Part of a small language model's weights: 14 layers, 34.8M parameters.
MLP neurons of a small language model. Each row is named by its layer, matrix (up: input weights) and neuron, and shows model dimensions 144-335. Each number is 128 + 32 x the weight over its row's rms, rounded and kept within 0 to 255. Numbers have three digits each.
After each neuron's rows, "fires on" lists the tokens most often at its 100 highest values on Wikipedia text that the model never trained on; "fires after" lists the tokens most often just before its 100 highest values on Wikipedia text that the model never trained on.

L9.up770:200139119106111127119137157120089104089145139083130141140177084109113112092165131105112142107174147176131164085106107158137090131148147157156159099099089131147153157114170125070131112114074148151153077106094165160152108111161155158133147101140106086106114111090203126126148152159087208120107114244108156135114124161126142180123111130146222141177087180146135106137167113132131111126134156144110107172106103156121163135112147134151091119110157111173101149155081139063132122106137145148120153047128150162157146089125086147184147147125130074063070179097146120096093112144125064153
fires on: "ri", "il", "par", "com", "ac", "an"
fires after: "ab", " De", "mb", " de", " b", "p"

L9.up300:123072151151137122130115149141140139153102089189078145095154140065063154127172167105108160177137103122118169137129157123151111127126105122131116137125153124115140118143143160161166158119118160157168113042101156110114107158134155108075120135181065127163121147146172156166129160164197132121084130115120090075135140105120120071155126116142176122136133177093103150161129154185103148157171131120160122146097157102135109116098152142142161155192108147103149148191150065130061170134129148109099083101162185099159165117096130095132110078137147074096133065097200076113132121111108160116
fires on: "s", "u", "e", "a", "c", "ol"
fires after: "ar", " F", "g", "j", " Mo", " Mu"

L5.up405:147088120178132130048149112186133141184085100101185099150138143119116123083116097139169106160091132118087136153117157162114142160123074079138116103096185136118119118125130104111118117141076167190101102068165154124061088157142178138091057106148101133191142068133109119178110158123177110105088146152227091215117143135159113162170135107124134104153143119121135124149178159086139141128146092137151166114090115114215103120124127160080147154107128105058132117086116121113077179168157105096171133167140164092111097070148121116163100090117087073150104113104126098184152142074128132104
fires on: "a", "an", "er", "ous"
fires after: "th", "li", "id", "and"

L9.up999:170132133098115124138190133137140119089168106138164078133099142108115117128155120123092111128167100131190135096112123193123095118125165098082148080103168159153192108054127162207171216106120112111082122141144126077080073068148162156109133096103131133226122107136135150102191122138112142107031126143089125079125152183092156099111194141107130119087132088119135163138124125127122129158118150152122182146106099082160092147183185050080103111137090122122064110094143179130105127156104142121119098179142180152152207129105036098083164105105167115125121129131118141124127179118111147178
fires on: "go", "ne", " in", "s", "mu", "et"
fires after: " ", "li", "ne"

L5.up480:128099077153083148173028144090121093154215103124146142195110104156118137149153132154164090103175128116109173079121141115126145163150129097131093124042097130147123154132145135075200091074137152132120062119178114124103158122117130138145161142128124139127146084134116165134134129112148129095142152163118094089133151136142158143122140147078148175126135125118071133117131145086083164157152155108091123134183062135082127133149088060129146134163098097168120168125148106077177109133138164134153120089141068166144094056097077114139132179194115123084138123123166104100144127130124112133
fires on: "ute", "ist", "day", "–0", "ed"
fires after: " ", "iv", "com", "it", "ro", "min"

L5.up748:132123096125132129115104134104089130108165134161076109080135148106128138079119126051086119149150182174117167138167086098138133159128152154136162179104130155134119052160132111107123150140098127145119112185157179090124121132149046103167127140080135136106216106105122102148084150138117114147141140143130171127118047142132152184173156149143135089076127169110084153106135117141128116108092115132171112138103090138185161082149141117139142131130137092130108153173135151173160151128136127129134076125150127093143109110081169107164159149122108147108137135127126155149187148097131189118
fires on: "re", "y", "us", "ke", "as", "com"
fires after: " B", " F", " P", "B", "F", "i"

L9.up356:152147134049099110085076114177116121144112141072150135189128096180126173141152160140092145132117041111125134112150062178155156141099130109079137107119134152142107113138102064158122105125152142143103110162141132164124148131112127089180134107109201100170148118067103147105119077147143147089105152136154187125179092104112149126137093138086119112068124124073106106101128141156126158154101087173102133167173148117079096137102144099054095108102136188141194156129163159161111106157084167147118151092163155173159128136105137137186144141173125114123157131095138138177120130082123190167
fires on: "\n"
fires after: "\n", " |", "s", " on", " On"

L5.up720:127108143114158085123087179178167115170101065179115156123092139183076134136153104128164117094174103125135106146128123207074087107160189082134124155113169051128118149153106101129123072097137125150160187125179121174179107098199089110150120166073081099098155132130148160167096141154181130134123091130134135122189078133143141136132119096108144152164104159117128094165184168134159148140138147133098144099163166130177087110118056185087175144142100117116157090118094145050107170128151132139122097076131096110094136132179098086204143092102120096153161137129088185103161100180123126123
fires on: "–0", "–3", "–2", " mo"
fires after: " 0", " 3", " 1", " 2", " 6"

L5.up612:175124202172121184191158161058178134135160168143124150137078117069081070157092170072130120114159106109165128112102115087125161113186051172125147143147156082119132249070137106164151158165154122132181119134159130160143154121127085109142127084044109112094110112129171128129119156102096098118155102151165152093113099141123140144080166173128110179122113134064154125086187145128133096135112145111083199173141097135078111076101111140136131115095137088169138135105175155157159150119166162154090105102141097112127146127161118142124114122115059149161148157151118104127194152113152184088
fires on: "re"
fires after: "i", "at", "wa", " P", "t", "ma"

L9.up689:167122124076107122108043103102115166132098098094172101092159115075130155113094182102059107121140157126119208182139110157187194129162061130112124079134164151179118160089108191160109130110125069156117106143046152125145166081143115195137088080087100130188184156070125139138124077104118165102113103189142137151127157129156166094191173087149068125058143164102127102182136129139075127151104121099115085139141104107184155119185163094149145101148064107204074133158090140135147146150091164104131071097121102156149133162132157144078131118155152140105160111094153119146183144147111164188
fires on: "op", "y", "it", "l", "li", "I"
fires after: "s", "ed", " Sch", "ish", "c", "S"

L5.up1050:153119154135108168136169110117198057122122126117084101135098107149107177138117130115093112112142077128105133123147147136173149166153101098145104162102093171115072192156102141095135196182044125108131105168109145145123144129152100165123169154148143123167134094149125093142197109144133110102173119065200102171139142137101118138105132126114096094136143124118127128091117177103117201114127142135058092127142164101138109109152077076126135101107143145124059123109107083082143115104125145172140100139149144115132172159059107113153124093153100186134129118103118102066155110109122151165
fires on: " It", "re", "-", "\n", "t"
fires after: ".", "\n", " I", "I"

L5.up228:132162084158106163131104142085137094133135102176143124140112119118059054120124208098129092115164103116125127088117115109133107089156100154110088104045119119092082098124077152126066140128101099138142094129182091184128119120162083062132083162090151146144153121161137131142181093089175126069159136133143105107115122110168164137081075121146112111183145136129102131105096136110149107167134133138180166202144083083168150113100139187091162131091150129129214142136101166124119122160132169080179108089109110141117114160124138120155142102091126073150101097174118097130109119102150170116
fires on: "one", "fer", "if", "ve", "ick"
fires after: " re", "st", " st", "ent", "ri", "al"

L9.up306:126173119124156107156108088148105117098114125133148121165114154155100131129125141154062144135131130155112129197166068124061167195139127131157113068120150160138123128140140097173170113036147113128142086164123149116118131115125129178145148100147107103132129103167119134113171145081071150131162193176090185156132121057098124095090140081154159107138160176114118139159153145081128127166159159140124140061099094104085123110110104134166120082141080110243169156166105135145135134125132074152162115118122119192147124170101043102175136129113144149062132117165149108187119124088124094130
fires on: "\n", "==", " comp", " =="
fires after: " =", " |", "History", " and", "Career"

L9.up1922:161078120166173097118153165183135056123114128072160112184142094101123184135160127164110112193071072110152176107157114180166166110183129141166084098171120189162126092076117153114068095111074120166152120121084098159153176150141158181097138176131110143125179137132174116124149119036123148138086083116065093147106096095130097104165147086074146149109117110081158129103111183168126133146167140086162080109149144126120136106113125112156185141102104140085111087126142073177131183160133140088092142139148129098135114153131080140184124142222169137134116091144163151104184101137118125154
fires on: "ar", "il", "am", "al", " El"
fires after: "d", "b", " D", " S", "w", "z"

L5.up881:076174102149162000109121142091120098186099128135150116122148164121110143157094126119143100128160104140119148122101117128125132067181150113121144068147137159130133111088141112102156154082227155149203103132154112111124072099105196107136100111057079147092073173165135129084178103157145198190111176125106165119123127115116127126113089168125096150141221140119120119179144121127157151098136154136097091060160174087126090126192166163116132081070101199135152148114086074121171097156155090157101092092122173121118145135163084124163098128094096100196122102104118122139187125106133189101
fires on: "ci"
fires after: "o", " so", "n", " So", "mmer", "an"

L9.up1625:154155164145098095091084149167132138121127094140166063095138092091137079162148116075104187148125085102148162139104134081092173158119171117137117101114132145107140113122180125108143134169093136156114192132171084107101130073135142085143122151102145186116112156071109119110138156089236193139144164123184140179182111135152152107169189112100096176095079086094063140195178122124130099145109156142181166100121117152120136176131100145148145146098191165095106139178118124145087127141155150124102145101137115071136158094095085074084127131155088152159102170102118090087147109103122064155
fires on: "m", "z", "h", "f", "k"
fires after: "ig", "li", "ri", "ra", " Ra"

L5.up2163:144146149120085130159084130120135195127112102077164145138173151144170128106103127110102153211087155122116137079102096061089020133116070121097112119228169128084138128132082144172152150108160136064148100168097104135151169098140065162150134106118073117194136144107160142178170124126103101117140110186143130094093142130153143091122162113124174103064144182157139150150081115154127106128103133071150094110137160098171083119107156116157173128124106146110082123070102146176121103149147121158152138138101141144130114108100058163131129122127142134062130138127100158112151111156110154176
fires on: "\n", " up", " first", "time"
fires after: "\n", " the", "\\"

L9.up181:167170136120140102130118124136212174112127104193084148128122095152125127158191168178119153110118103165166132108093092114148161064052150115123057131107120121142177092168144088105140078071095164130143067095091129197136079127155129152129126164167132138114109059141150113151093151086189167143134169145164124151135135178059102130176169136096143121129181133055135122126092060105160126123114150139140085160172141125079111167120091111141169103132121145092182169140188155108138163192117096124130153153194127091133097113160148142113127104199128114072151161186124123135084097067098168121
fires on: "s", "ved", "*", "|", "ed", "dge"
fires after: "s", "ri", "vol", "fu", "\n", "vi"

L5.up249:066059183144108133075110107124125149139177132096107148133108069097096119142082064064130139063135182111165135116128103150012150144148085130077157148129115167151176139097106143112138139140108119112100169107113132092102124119167093140158160109118147102126132103125137099113096163084113142129103152115159122178097063145082077059136222144127089107099161184152115097119150140112151160128122147169131125097092131146097148123170105121146118100104135163138163140145112131103118097096162091185054147186106157042124080152140111107172118119063091121092110106149082122135124114157137146198
fires on: "e", "\n", " 2015", " |"
fires after: "\n", "gre", "lu", " 1", " On"

L9.up139:136142074195130059122121099141103118173121163073123128020114110115094119028122160120106152139162087166102131152111116086163124121151138103103153119132185187067122113101131143157060215143115098124110082153148128183122117126116171113168116157108180148170131108121126093093094128093178123101140139151160170097101132144094197145105084132138106133129130193068154152172106148120110137152081155059118089126143124143162083189052147087113200173121121107076143164128131071110161111110149136142112088119104157100204112097093141121133190108118129105142037121124163110099122154110059090168
fires on: "ur", "ci", "il", "'", "un"
fires after: " f", " T", " F", "on", " re", " w"

L5.up437:146135162129118070102192140114166122145122138118172136184148152140136142139114124136109124138070111150201138195150122140168181203155119152100106132077130076166139147129124184137122160127127147133140152165107085139096111134113145087182091117110149115123117139136142084153121098127100165170061143110091123156106130073111167156118102132131090173121116109118072079094152099103183189091199162126120125120139116080051136097190171131116088107035150134148118223070126117104105177144099132116096080124175127134176069163121159135102125086160114176126084171167097146121157159090144190120
fires on: "ci", "ri", "ti", "po", "ra", " bo"
fires after: " de", "n", " p", "mmer", "an", "er"

L5.up1656:208096127121128094128155136110112122095099116119134106085144154124187106128130140203148158130096170168099096147056135145088177118167116114166129188092107132143088157118164141147138183140160134134157104132092086092116141156151183127145133132090149141081137128143102159160113108179087126114115153174111215124117145090118082173133136146122171149149153181128092165131111104135136161080137107153144069109155094109140127162114090139115123099084131135074075127154139089084104177125105099186122166150095088149094061153144127105128148128131173098143060099150105133133122184143112105135
fires on: "s", "ed", "ing", "od", "ul", " of"
fires after: "duc", "go", "us", " develop", "op", " allow"

L9.up536:168177192167128119172107139090137111129109136023168125107161099128124148105066119135126134099110152092103127124150125150145144166153119147101174154122116196158177173136177117131144119124146148121113100125117122199035136164097131126136108048117165125108078155108115187172161135079111092123100177128164145158137124040081104163038175121144113119162126127120114110109119136113134119118102128167159138080087134101102074149128116162093161135133177150138125115130141073145115165167123102113089102152168116149119082158075115105143106091129117138123109158136131129117160127076174093149
fires on: "|", "\n", "|---|---|", "---|---|---|---|"
fires after: "\n", ".", "|"

L9.up188:157149108151164090126113107095148180136158159088162132140158111105115199137077111170075146138142119157199138165126119141124123184120104151138183136129107153089179180175066120216122080064149150083158143177172128110114133161163142092169119144119091090105128175096142095140084136105144101169106171149135099159136133115103163116071165120127097128101168131141088152136135164111141147120131153115129117169075098124126146131172130117123114113157135135117139144137142141161155171103138089127137132133160105146136121137115086096080048150131148060123111131155146116115145134124133142088
fires on: "\n", "n", "==", "un", "or", " N"
fires after: ".", "m", " H", " Ho", " h"